{
  "positions": "rope",
  "bias": "none",
  "init_std_qkv": 0.0367,
  "grad_clip": 1.0
}
MLP neurons of a small language model. Each row is named by its layer, matrix (up: input weights; down: output weights) and neuron, and shows model dimensions 16-143. Each number is 128 + 32 x the weight over its row's rms, rounded and kept within 0 to 255.
After each neuron's rows, "fires on" lists the tokens most often at its 100 highest values on Wikipedia text that the model never trained on; "fires in" lists the words (lower case) most often at its 100 highest values on Wikipedia text that the model never trained on.

L9.up767 [126 131 158  88 129 107 109 144 137 152 148 141 141 167 132 154 149  72 107 113 133 159 129  65 154 109 175  96  88  81 106 124 151 140 120 208 104 134 137 126 155 172 162 171  72 153  87  69 103 172 119  90 148  67 141 132 131  83 109 134 149 162 136 138  86  87 168 102 122 168  83 119 143  91 137  86 152 118 124 137 199 128  85 140  63 144 146 141 119 149  83 106 140 118 168 139 132 152 108 158 147 101 148 149  86 198  75 124  54 124 110 129 143 113 171  84  46 166  85 134 142 149 145 148 128 157 157 126]
L9.down767 [139  94 131 125 116 171 101 145 226  58 141 136 137 107 161  84 118  99 102  80 150 162 181 201 105 154  76 116 139 110 166 107 167 134 147 203 126 113 128 164 118 140 172  93  99  67 119  83 118  81 168 116 160 150 119 145  69 161 123 109  76 153 130 105 106 164 153 159 108  79 128 133 189 133 145 128 100 168 110 156  41 159  94 116 165 142 154 118  83 124 112 173 131  92 127 103 145  59  98  76 155 133  85 141 146 165  88 151 160 139 164 118 169 126 108 103 123 128 154 186 185  69 153  89 127 157  75 126]
fires on: " May", " March", " December", " June", " April"
fires in: "may", "march", "december", "february", "june", "april"

L2.up457 [128 123 127 145 116 121 102 119 147 161 145 123 151 126  83 115 199  66 120 142 128 140 124 134 122 116 127 143 113 149 131 113 154 120 137 104 156 115 198 114 159  92 176 128 158 166 141 163  60 128 142 164 130 109  95 112  90 122 147  78  62 141 144 135 111 144  61 137 132 197 118 178 128 125  97 130 114  94 121 180 127 156 110 208 161 133 155 164 136 107 143 148 151 157 105 114  79 103 156  98 104 105 125 107 183  52 174 116 144  66 134 175 124  60 140 122 129 110 140 184 127 175 155 110  94 148 166 141]
L2.down457 [174 139 134 146  70 189 142 124 119 139  70 132 162 155 137 124 124 175 131  87  88 168 130  64  96 138 120  78 127 163  42 125  68  91 112 118  83 126 118 162 119 157 108 129 149 103 129  77 212  76 126 132  95  65  94 118 108 141 143 150 131 137 172  83 113 109 147 136 138 102 159 142 127 118 225 131 127 115 136 114 135 129  87 116 147 158  95 160  99 119 160  83 126 111 151 140 160 150 118 128 157 144 168 108  61 209  94 170 130 146  60 115 127 175 163 204 104 134 117 138 142 117 160 158 131 142 165 166]
fires on: " under", " in", " Under", " of", " during", " by"
fires in: "under", "in", "of", "during", "by", "following"

L5.up1017 [190 218  90 150 123 134 176 161 136 152 137 108 147 163 134  36 135 108 130 130  89 171 139 161 116 182 148 156 105  75 161 132 153 109 111 151  64 142 138 124 139  70  90 142 162 149 143  69 102 129 134 121 170 145 112 179 109 188  75 131 148  64 121 153 143  74 136  77 106 122 132 184 147 122 179 129  83 147 135 108  90 133  90 143 105 161 115 131  86 108 131 111 128 196  73 123 126 121  99  99 160 106 136 187 124  97 142 165  92 129 126 183 165 118 131 136 118 173 157 135 136 167  94 129  48 127 144 120]
L5.down1017 [ 87  85 115  84 136 136 148 139  88  99 113  90 123  94 113 127  85  88 102  85 213 127 159 144 126 112 135 129 166 123 178  76 121  98 105 107 139 105  95 140 135  89 199 137  76 153 110 128 152 130 128 125 106 112 164 128 146 165 156 145  81 133 144 131 134 150  84 121 122 150 143 108 152  96 117 115 209 142 105 183 129 165  94  85 101  81 104 158 125 139 168 122 154 111 196 139 154 108 112 135  94 124 123 115 194 107  96 161 121  91 115 121  70 140 170 207 126 160 165 146 113  38 146 107 157  76 131 159]
fires on: " can", " also", " to", " may", " would"
fires in: "can", "also", "to", "may", "would"

L2.up108 [143 114 184  78  64 197 173 109 163  97 151 130 170 133 128 148 114 133 148  94  74 117 138 117 178 152 110 125 113 133 145 100 188 195 134 100  82  99 161  90  98 205 109 196 169 153  94 144 111 123  86 150  68 130  92 123 103 147 108 135 123 124 171  89 114 145 186 105  59 142  99 122  61 111 160 155  99  94 144 115 171 104 135 104  99 163 111 155 125  46 118 147 123 127 128 133 114  84 163 162  89 128  93 111 111 120 110 122 172 137 123 162 108 129  67 118  84 121 137 120 171 135 138 156 185 103 127 121]
L2.down108 [149 128 103 177  91 130 106 125 133 161 125  99  47 141 137 128 137  96 147 140 114 165 161 161  99 113 180 104 160 131 163 122 194 132  52  63 181 173 156 126 173  74 164 114 127 123  85 108 187 167 154 138 216 125 126 129  85 115 100 119 100 103 122 134 104  95 117 127  96  64  95 153 173 109 104 142 110  86  65  84  80 110  81 157 113  73  95 160 152 115 192  50  71 169  89 110 145 126 110 124 161 134  87 135 158 117 113 194  89 114 143 108 123 142 149 163 136 124  67 119  93 108 160 109  98  90 111 106]
fires on: " by", " to", " of", "ho", " age"
fires in: "by", "to", "of", "age"

L2.up301 [105  97 188 143 118 131  71 104 117 135 193 186 103 119 150 155 133  75  90 164  77 134 143  63 107 147 125 127 116  95 104 101 135 142 136 130 118 150 123 199 159 189 131 147 146 111 139 171 133 149 163 148 128 166  98 119  59 103 118 112 102 112 164 165  91 117 127 126 149 125 132 115  89  93 129 146 115 102 101 135 185 153 116 185 106 140 111 115 105  96 137  93 182 150 114 123 157  69 134 148 128 134 183 103  70 183 129  89 137 105 128 122 147  80  86 138 108 116  54 129 116 159 188 137 151 137 193 165]
L2.down301 [171 151  83  96 140 152 163 165 167 118 118 121 114 176 125 179 173 142 128 171 148 163 170 155 153  82 152 118 143 140 165 157 125 132 132 181 164 116 115 133 147 121 125 142 122 103 139 118 112 107 129 148 178 129 102 171 134 152 127 143 105  94 103 113  76 188 141 137 113 144 106 116 165 120 185 146 107 145 116 101  51 166 114 139 148 129 126 165 135 153 170 122  75  68  86 169 160 166  98 118 104 157 133 153 182  93 128 175 160 100  89 204 123 147 177 135 105  80 142 122 141 145 104 129 115  82 178 129]
fires on: " by", " to", "ir", " on", "y"
fires in: "by", "to", "beirut", "on"

L6.up1007 [110 157 143  93  66 113 112 171 126 188 127 128  79 116 152 100 130 161 148  74  88 150 122  54  74 140 106  95 124  94 152 118  75 129 145 125 128 154 133 172 110 148 106 158 146  99 149 155 151 123 142 161 108 106 100 150 155 184 100 127 131 133 129 156 126 173 135 148 156 104 148 169 173 215 170 155 149 115 108 140 127  93 181 173 144 115 119 153 114 115 186 137 178 143  81 130 180 116 158  74 161 103 168  84 119  97 106 107 178 120  60 128  94 142  79 113 133 194 119 119 113 190 171 134 158  96 145 150]
L6.down1007 [138 103 175  85 131 116 107 159 114 108  97 151 153 103 137  98  63  84 196 176 157 120 141 161 164 146  96 180 143 167 121 140 129 159 144 143 161 115 118  86 148 123 132 119 117 144  85 255 126 100 155  99 114 129 131 156 114 133 123 104 151 107 179 109 164  65 162  84 122 129 126  87  55  77 133  82 128 140 116 148 115 130 125  74  93 124 139 128 135 169 131 106 119 158 164 136  92 125 139 162  86 147 139 130 162 166 102  95 138 109 182 107 156 141 135 110 158 110 155 152  95  98 141  74 119  79  78 175]
fires on: " to", " for", " with", " in"
fires in: "to", "for", "with", "in"

L7.up387 [151 107  90 139 102 166 161 146  71 143 185 114 180  99 161 123 115 184 144 142 101 142 189 129 160 122 118 120 162  68 118  67 153 192 149  87 104 127 165  84  95  86  94 172 148 101 112 178 116  94 121 140 152 145  61 103 103 132 106 141 101 160 116  87  86 143 108 161 169 130 128 153 151  83 137 135 111 119  90 152 149 144 164 175 121  90 151 140  59  62 130 117  83 108  65 124 141 136 127 192 156 126 129 135 113 160 135  78 112 131 114  93  92 102 175  96 130 121 152 161 133  83  66 185  90 123 143 151]
L7.down387 [115  92 121 133 101 128  94 149 167 121 140 141 113  74  84 116 121 145 164 166 113 148 124 128  76 108 157  78 183 173 133 180 146  86 183 166 190 163 144 173 114 135 201 148  91 158 123 114 152 124 141 117 122 152 103 125 107 122 156 159 141 113  94 145 161 129 154 187 204 163 178 120 168 116 174  96  61  99 104  45 121 151 164  55 195 109  91  91 156 139  74 111 122 118 110 155 108 105 171 103 139 126 155 149 128  99 132 141 128 137  84 134 183 186 104  79 144 147 106 108  97  97 136 150 148 130 143 128]
fires on: " on", " of", " at", " by"
fires in: "on", "of", "at", "by"

L7.up1120 [ 84  71 117  88 159 123 128 107 164 125 114 123 105  86 144  63 149 123 157 132 135  90 171 149 117 121  98  56 106 155 136 111  70 151 125 116  59 110 127 140 159 144 196 154 110 189 133 171 121 111 124 212 122 152  92 153 112 154  95 126 133 139 157 141  38 136 125 105 100 153  74 108 135 181 115 128 157  94 164 129 194 118 157 207 162 102 141 106 148 111 131 131 158 138  72 146  75 152 108 111 173 210 127 145 159 132 175 125  59 120 156 131 153 195 151 130 153 128 134 138 110 161 149 148 112 180 115 129]
L7.down1120 [138 141 129 178 121 130  87  61  65 182 141 115 168 188 134 137  85 136  99 137 112 173  98 147 106 190 145 100  68 114 110 127 137 141  81 101 168 111 109 103 123  86 104 144 227 140 160 198 153 125 109 150 144 105 154 132 156 105 168 160  98  99 116 119 137 147 155 154 134 109 128  98 113  53 122 163 127  98  79 130  72 159  51  82 118 130 109 124 140 125 129 117 127 146 141 138 130 125 106 103 119 140 141  79 132 136  71 148 155 140 117  72  96  57 139 128 132 122 131  91 126 160 123 135 183 109 147  71]
fires on: " in", " of", " first", " between", " from"
fires in: "in", "of", "first", "between", "from"

L8.up155 [129 137  61 189  64 105  74 171 177  60 110 101 149 146 107  60 163 139 130 134 136  76 177 117 110 153 118 123  52 131 105 149 140 118 128  80 152 103 156  94 157  86 116 153 130 152 179 236 117 127 121 119  80 182  94 119 147  72 121 135 194 128 107 115 169 142 120 119 110  93 108  93 142 127 131 156  78  77 125 142 150  96 105 120 150 131 123 109 168 139 138  85 140 132 138 170 117 137 132 171 199 158 127  67 154  52 139 163 169 179 140 123 106 170  98 117 141 116 134 135 108 164 111 127  90 170 201 147]
L8.down155 [138 139 183  94 161 134  53 108  88 107 159  68 130 166 118 155 146  99  99  63 144 158 129 170 138 129 115 175 106 128  83 152  96  66 142 161 110 118 189 175 123 147 119  78 143  89 161  62 127 148 183 120 174  93  99 186 131 133  67 145 113 102 137 122  89 113 106 156 155 114 181 135 120 116 149  96 152 156  81 211 114 108  86 128 148 136  93 160 119 134 140  78 124 120 125 144  73 153 104  95 103 105  82 118 167 104 145 134 148 111  70 168 134 108 154 201 157 113 171 127 121 133 126 124 132  85 100 110]
fires on: " on", " On", "On", " In", " in", "N"
fires in: "on", "in", "n"

L9.up239 [ 81 116 105 161 113 160  99  96 101 147 123 169 155 103 149 138 124 184 123 130  62 137 170  66 105 131 138 140  75 117  95  75 128 172 107 108 126 124  65 103 153 117  62 146 149 180 126 171 127 191 149 165 153 128  81 178 126 119 135 157 129 123 151 189 101 100  77 147  89 122 162 126  88  99 162 142  91 158 112 129 126 176  84 145 115 125 127 129  60 108 133 117 134  74 113 127  95 156 115 130 134 155 114 103 132 124 130  88 123 110 106 104 124 170 148 161 192 114 103 166 151 174 123 136 157 149 127 133]
L9.down239 [171 113 131  86 133  97 171 163 161  69 121  77 127 184  99 133 160  71 136 159  67  66  85 158 138 130  97 105 104 116 146 111 170 132 114  90 103 157 118 128 142 173 144 145 115 107  68 132 100  96 191 125 182  74 111 132  81 152 190  99 134 133 170  81 176 130 152  95 151 167 132 199 136  93 158 163 116 103 130 114  52 148 117 147 132  78 174 102 187  99 156  98 122 128  99 165 170 164 125 134 143 100 104 186 107 114 190 125 111 133 115 154 179 104 118  38 129 150  97  94 110 137 146  97 151 125 186  92]
fires on: " in", " to", " from", " at", " of", " on"
fires in: "in", "to", "from", "at", "of", "on"

L5.up571 [ 95  91 122  84 131 158 135 120 144 178 136 107 104 108 128  81 157  49  90 113 104 132 148 141 153 111 148 124 146 150 163 164 141 148 111 107 126 136 150 120 128 141 120 109 140 168 103 118 139 125 157 101 138 137 154 190 159 219 145 118  86 135 149 100 162 123  53 145  93 127 137  88 120 136 154 130  98 127 191 191  67 188 112 126  61 136 157 103 150 124 111 106 169  92 117 145 135  73 105 215 155 136  78  48 119 177 162 137 129 129 126 101 178 116 153 109 134 155 148 133  54 165 187 158 149  67 131 158]
L5.down571 [140 155  92 141  93 143 110 151 116  34  90 113  89 165 148  55 135  96 172 140 165  98 145 118 178 204 126 160  64 117 117 132 164 126  87 141 138 125 123 116 140 131 109  83 102  42 161  76 108  98 127  97 136 130  81 128 105 142 136 100 154  93 181 102 112 137 138 158 156 130 177  78 175 144 131 102 166 158 108  97 116 127  74 112 145 110 146  79  68 144 132  90 141 113 145 144 146 117 100 111 105  86 120 150 141 107  94 128  97 149  91 187  82 122  89 164 175 139 131 152 176 102  75 130 141 169 119  96]
fires on: " March", " April", " July", " June", " May", "in"
fires in: "march", "april", "july", "june", "may"

L2.up212 [166 159  92 147 138 132 151  98 119 136 166 148  79 172 108 119 120 124 118 103 137 135  81 131 100 150 156  93 101 100  58  91 159 100 195 159 104 197 140 158 146 136 184  85 169  68  96 154 111 116 158 156 106 143 151  91 108 124 163  72 140 127 191 130 103  85 148 108 146 102 125  59 127 148 155 152 161 151 124 101  81 125 127 138  82  97 103 162 190  55 163  81 133 119 108  96  96 172 183 109 224 115 128 162 106 108 172 161  74 102 197 132 120  63  82  96 113 160 168 128 122 150 121 152 117 141 135 203]
L2.down212 [114 173 151  97  98 104 133 176 151 101 123  72 117 119 161 136 109 165 150 135  91 135 200 116 209 175 116 150 145 160  96 119  62  92 128 205 161 168 130 131  76  74  78 134 124 101 161 107 114 162 141 131 128 100 148 126 136 105 105 156 208 148 100 120 163 117 148 119  67 137 184 107 144 105 136 156 143 129 103 136 157 158 116 173 144 197 119 130 112 119  74 133 160 128 129 176 189  53 230 126  82  71 141 140  84 117 138 176  78  99 122 123 141 149 150 124 129 120 115 155 112 129 186 135 166 128 148 103]
fires on: " to", " of", " for", " with"
fires in: "to", "of", "for", "with"

L7.up312 [121 186  99 148 110 106 119 145  70 136 198 132  95 157 123 100 122 125  77 104  76 133 149  85 119  75 135 125 141  96  97 114 141 144 132 112 125 181 127 161 132 105  97 111  76 163  95  44 155 110 150 134 133 101 172 134 112 109 118  80 149 110 151  90  99  88  86  80  97 150 148 143  85  58 180 142 160 187  74 119 125 115 108 136  91 153 166 131 143 103 113 142 156 114  68 122  88 105 112 111 208 105 114 185 129 172  72 162 111 111 110 159 100 146 153 141  96 143 197 146 132 104 133 116 136 151 155  89]
L7.down312 [171 104  92 109 154 103 151 158 145 165  73  80 110  73 116 103 139 151 127 163 161  91 146  97 119 120 138 126 178 117 118 164  63 153 121 117 127 218 114 136 112 128 172 126 102 145 107 116 119 105 153 109 120 107 111 121 200 147 128 142 145 122  75  94 145 179 124 103  61 149 136  94 127 153 134 113 180 121 168 162 174  84 139 159 124 107 141 141 112 131 112 108 128 189 135 131 175 102 136  46 140 142 116 121 153  98  45  99 150 175 158 143 145 121 138 140 109 100  86 116 122  85 142 110 104 119 140 135]
fires on: " would", " to", " may", " could", " should", " will"
fires in: "would", "to", "may", "could", "should", "will"

L2.up498 [150 152  78 171 152 127 145 172 103 139 126 136 124 166 158 114 115 162 129 103 100 155 109 178 125 184 179 102 180  71 125 104 143 134 141 119 141 158 198 147 167 117 128  49  86  67  61  53 162  82 217 160 167  86  84  96  89 161 156  94 137 139 132 102 153 150 116 117 154 174 118 146  66 124 147 110 154  87  81 160  84 162  65 156 138 117 127 145 117 114 141 139 123  63 100 116 140 154 103  61 114 167  61 185  97 139 144 173 127 108 172 149 146 166 117 121 150 130 141 137 141 117 215 133 152 126 109 155]
L2.down498 [139 130 173  93 157 185  94 120 116  93 162 126 157 132 155  96  96 108 180 148 112  67  97 108 120 123 104 198 112 158 155 150 168 103  88 149  89 118 212 144  99 117 132  81 119 149 180 178 177 130 103 123 108 107 108 108 204  97 129 172 150 202 137 109  66 164 120 110 190 124 144 138 147 167 141  92 124  99 166 100 134 143 111 164 174 182 148 196 123 128 100 115 149 140  96 216 136 183 120 140 119 129 136 123 117 141 103 155 108 104  86 165  96 101 157 179 164 138 144 152 111 171 119 144 130 108 100 131]
fires on: "ing", " of", " during", " for", " to"
fires in: "during", "of", "following", "for", "to"

L9.up644 [106 138 153 111 176 146 157  94 130  60 116  76  91 191 115 114 107 163 134 127 105 164 174 182 103 103 132 129 141  88 137 126 160 126 178 133   0 136 204 141  85 153 120 121 198 131 119 160  98  98 128 105 177 152 110 104 138  88 148  47 109 123 100 103 101  90 126 175 113 143 150 118 136 119  95 122  89  90 139 114  94 133  96 105 104 110  86 192  71 116 139 120 140 131  57 127 126 157  83  83 104 151 115 148 153 102 119 150 147 186 159 155  98  91 108  77  66 103 106 118 181 123 156 183  98 195 124 152]
L9.down644 [ 87 116 189 125  96 181 120 115 139 119 153 125  82 143 100 129  86 170 132 125 116 145 146 139  88 114 100 151 179 160 122 133 143 168 123 134 129 107 138 164  89 130 106 119 131 125  68 171 144 153 108 167 105 161 146 149 150 141  98  77  90 113 150  89 165 119 135  70 107 153 106  65 148 125 184 165 114 130 113  80 128 146  72 146 166 138  97  89 138 126 119  82 152 139 161  88 140 182 181 118 168  87 152  89 111 136 151 100 127 163  60 130  92  97 156 202 163 138  98 108 100 129 143 106  68 120 134  90]
fires on: " of", " to", " in", " from", " among"
fires in: "of", "among", "to", "in", "from"

L6.up256 [116 145  65  34 120 121 117 148 150 116 143 121 137 124 154 142 108 114 174  53 161 129 157  91 110 129 155 162 110 124 149 131 141 157 144 128 105 198 104 145 137 162 115 115 149 163 131 129 165  81 158 151 126 113 169 154 137 160 110 143 178 143 114 145 192 124 114 104  73  63 149 129 132 116 134 111 132 113 133 133 149 148 112 166  51 171 128 103 167 195 142 210 107 161 151 132 152  72 125 122 157 143 133  89 124 101 101 124 169 134 152 135 144 117 143 125 112 140 119 132  32 147 164 142 170 123 122  70]
L6.down256 [ 97  69 109 129  79 142 128 165 179 143 102 122 144  94 147 152  25  83 140 158 161 113 185 115 157  97 167 106  98 124  70 134 116 140 140 132 191 102  45 143 132  75 141 138 157 129 146 181 226 113 111 144 185  81 125 144 120 162 121 151 146 127 134 114 162 114 205 117  80 115  99 134 116  95  91 116 138 165 106 116 121 115 129 164 140 215 142 129 118 148 143 135 111 143 136 102  67 123 114 156 113  80 200 126  63 121  87 122 104 137 139 150 140 132  95 103  88 133 126 165  90 143 110 151  85 133 113 147]
fires on: " of", " in", " for", " on"
fires in: "of", "in", "for", "on"

L8.up1099 [133  91 110 179  97 142 106 181  77 117 137 163 104 123 120  92 158 167 134  89 113 186 158  85 170 135 184  80  98 164 100 149 140 135 178  93 106 112  72 124  99  98 139 126 185 125 188 181 137 128 122 226 143 154  95  62 109 125 137 105 104  69 105 161 124 151 143 121 153 108 188 158 138 113 164  87 133 115 132 112 151 146 132 113 111  87 195 134 165 182  99 153 121 163 164 134 142 137  68  74 139  64 169 127 160 137 137 120 128 133 135 117 107 138 167 137 143 133  67 150 112 111 137 118 119 107 147  84]
L8.down1099 [110 104 151 128  91 114 129 119 117 129 161 120 179 136 127 149 166 148 106 123 117 114 146 103 124 110 104 156 115 128  84  82 148  70 108 128 173  85 192 164  96 190  88 135  76  69 147  76 167  71 152 130 138 105  82 134 121 122 102 126 117 143 188  96 155 131 196 121 177 148 117 143 192 150 142 132  84 140  96 151  67 201 132 108 142  75 122 143 111 122  72  78 140 160  96 102 102 116 125 169 178  93 108 140  99  98 147 123 159  85  72 119 178  66 131 108 183 127  77 150 110 145 119 125 109 112 135 147]
fires on: " on", " in", " On", " of", "On", "an"
fires in: "on", "in", "of"

L9.up1019 [ 82 167 142 132 105 155 104 145 142 139 154 112  85  89 116  85 140 101  92 122 150  86  83 109 223 113 173 122 106 122 121 102 121 154 188 127 149 143 139 119 162 115 150 138  91 160  84  72 134 144 140  89 161 106 125  81 178 127 161 155 106 146 105 156 162 148 171 129 171 164  90 194 111  78 170 116 139 118 109 166 176 123 196 135 159 151 148 118  77 104 125 158 166 157  60 132 112  85 108 163 132 127 146 118 168 115  72 147 104  64 151  78 173 119  76 164 132 177 129 180 126 122  92 160  99 175 116 159]
L9.down1019 [150  92 148 113  93 115 124 146 111 121 136  99 121  75 118 129 106 117 143 121 141 174 136 128 151 122 159 142 107 121 153 114  54 122 117 153 100  89 143 152 149 100 127 174  50 108 120 164 127 118 144  81 128 116 136 110 150 113  65  82 145 124 139 161 165 163 124 103  84 179  66 159 152 173 141 169  99  85 180 156 132 145 130 152 108  95 116 142  75  99 109 119 109  92 117 142 168 132 143 149 108 103 159 127 126 113 117 115 162 120 135 123 184 162 139  98 122 175 136  45  87  97 158 112 122 102 158 175]
fires on: " had", " was", " being", " were", " be", " been"
fires in: "had", "was", "being", "were", "been"

L9.up371 [107 124 129 119  89 101  76 174 110 138 108 110 143 123  99 221 156 113 120 136  79 143 155 131 129 186 106  86 122 135 138 126 153 149 140 146 123 112  99 155  68 109 192 120 151  95 151 167  68 134 130 107  97 140  93  93 151 135 144 151 107 101  95 123  91 161 143 127 141  85 180 143 113 168  69 125 121  75 120 179 108 125 189 127 146 138  73  97 130 125  86 132 116 124  64  89  98  93  86 134 129 129 172 153 138 103 114 123 139  86 109  72 136 128 188  93 144  80 103 121 128 131 112 160 116 111 151 146]
L9.down371 [154  77 149 160  84 116 107 131  80 112 165 165 116  77 117 123 117 170  78  71 134 126 140 124 139 107 157  44 171 174 148 177 114  67 102 173 139  73 113 156 101 106 132 114 106 101 202  91 109  87 124 146 123 143 133 144 151 173 143 107 169 125 115 152 123 133 142 135 169 107 113 152 174 103 144 101 131 152 166 152 146 126 173 101  72  76 110 149 148 138 114  89 103 132 101 170 126 175 138  63 120  56 184 109 187  93 111 157 164 109 104 164 203 133 139 121 145 103  75 136 127 119 112 170 119 103 159 130]
fires on: " on", "On", " On"
fires in: "on"

L7.up134 [139 145 164 113 150  51  84 135  70 115 149 128 119 168 124  94 174 163 150 146 186 139 117 115 128 166 101  81 181  36 122 123 125 151 205 144  96 169 169  81 131  72  90 107 174 117 109 112 101 151 195  94 111 147  96 140 156 132 146 118 156 179 172 162 104 111 155 131 146 170 143 151 143 131 191 131 109 123 121 115 145 124 127  93  89  66 134  94 155  68  98  67 144 172  71 183 143 174 111  99 156  35 158 122 128  87 113 160 180 113 134 155 142 123  86 156 109  94 142 107 181 112 138 185 123 152 181 115]
L7.down134 [105 159 101  92  79 153 129 182 115 111 143 141  97 133 166 101 110 132 121 125 166 116 142 133 124 137 127  80 195 154 164 122 151  79 140 189 123 126 123 115 121  99 135 137 121 145  40 163 143 125 135 129 132  91 179 144 138 155 169 138 134  90 157  99 164 116 112 126 115 147 147 118 149 135 129 133 168 123  93  77 136 149 118 128  70 119 112 155 128  77 130  81 110 193 161 129 184 136 152 134 101 125 137 134 171 124 150 177  65 141 126 150  66  96 165 155 172 201 145 143 178 121  75 116 159 136 123 116]
fires on: " to", " I", "I", "ve", " will", " can"
fires in: "i", "to", "ve", "can", "will", "also"

L9.up610 [190 156 157 176 157 141  55 194 110 147 152 120 124 108 134  86 125  79 134  70 136  96 135 117 177 210 120 136 146 149 137 126 125 205 128 130 143 150 137 114 111  83 104 114 121 123 133 157 124  63 225  98 166  67 187 108 142 174 100 179 122 121 172  98 114 112 103 163 108 111 139  65 149 127 156 115 125  97 124 141 125 146 114 190 104 136 167 139 115 121 166 107 171  99 111 169  99  90  91 120  57 131 139 117 151 103 125 148 174  58 111 138 140 145 106 134 155 130  70 120  97 147 186 147 144 192  95 135]
L9.down610 [142 129  98 109 110 135  87  45 130 131 101 111 126 117  72 116 122 155 143 119 156 135  82  86 115 170  71 120 199 110 147 135 127  73 110 155  78 138 104 156 183 128  85 142 130 155 117 247 171 153  88 126  98 162 133 149 131 200 158  92 140 187  73 124 184 121 184 113 154 154 201 119 111 132 164 130 105 129 122  74 117  89 147  91  98 118 141  83 209 122  87 146 138 161 148 124 145 158  96 159 243 102  61 151 159 162  92  47  88  96 154 145 169  88 145  93 162 151 143 110 173 131 118 130  94  99 132 137]
fires on: " for", " as", " of", " in", " to"
fires in: "for", "as", "of", "in", "to"

L5.up739 [108  72 131 160  94 135 149  67  88 189 153 108 101 126 140 132 110 131 163 165  45  50 156 141 139 155 134 170 136 150 134 103 130 108  84 132 137 101 136 139 135 137 137 140  89 164 117 115 123  67 208 144 165 127 138 147  56 106 185 116 172 127 142 152  96 137 152 100 203 135 135 160 109  91 166  86 178 128  87 150  51 146 112 160 116 119 138 105 131 142 151 113 178 150  91 160  52 122 105 109 142 129  95  73  93 106  62 101 168 127 111 134 142 110 133 130 118 172 106 120  97 100 167 155 124 128 198 192]
L5.down739 [101 170 157 132 190 172  92 126 135 135 104 119 107 136  94  94  86 116 146 173 110 135  96 170 123 170 142  99 126 121 145  69 144 114 121  71 118 197  88 144 118  86 125 142 100 171 122 109 138 150  91 162 173 140 154 108 174  72 141 153  97 172 111  75 161 150 156 128 134  83 153 132 141 166 115 171 134  81 139  95 132 109 101 125 136 111 140 109 119  75 126 165 100 166 123  90 128 123 126 156 160 150 145 180 103 109  91 107 136 109 153 148 103  83  68 175 181  75 103 161 113 144  91 121 165 154  84  79]
fires on: " to", " of", "th", "spite"
fires in: "to", "of", "despite"

L9.up808 [137 145 130 166 128  91 149 121 127 149 112  44 114 117 173  77 121 161 109 148 120 159 140 114  92 178 141 130  95 133 192 160 115 139 159 122 103 201  73 126 106  98 132 163 142 179 145 149 119 111 141 144 114  87 117 127 149 125 116 105 138 120 108 167  99  67 131 104  82 102 140 175 183  97 180 123  85 161  47 112 106 129 101 142 121 160 139 105 124  86 145 111 169 199  88 141 126 144 102  79 116 116 129 111 134  97 161 108 176 109 131 157 145 132 136 121 184  83 240 132 173 105 160 136 109 125  97 160]
L9.down808 [104 124 144  99 131 102 125 156 108  69 143 148 121 166 109  60 121  76 147 130 148  96 133 117 171 117 128 125 157 106 131 121 118 105  79 140 103 143 149 192  86 125 143 132 112 138 117 175 129 117 102 137 147 111 143 125 131 160 126 149 196  81 142  69 144 127 128 140 139 124 153 137 160 124 125 114 136  67 100 173 111 153 145  79  88 160 124 146  99  87  89 150 148 180  98 155 251 131 176  43 104  99 173 151 142 126 130 126 158 145 175 132 142 123 147 205 134 155 118 100 126 119 139 177 154 133 130 112]
fires on: " to", " would", " will", " could", " may", " can"
fires in: "to", "would", "will", "could", "may", "can"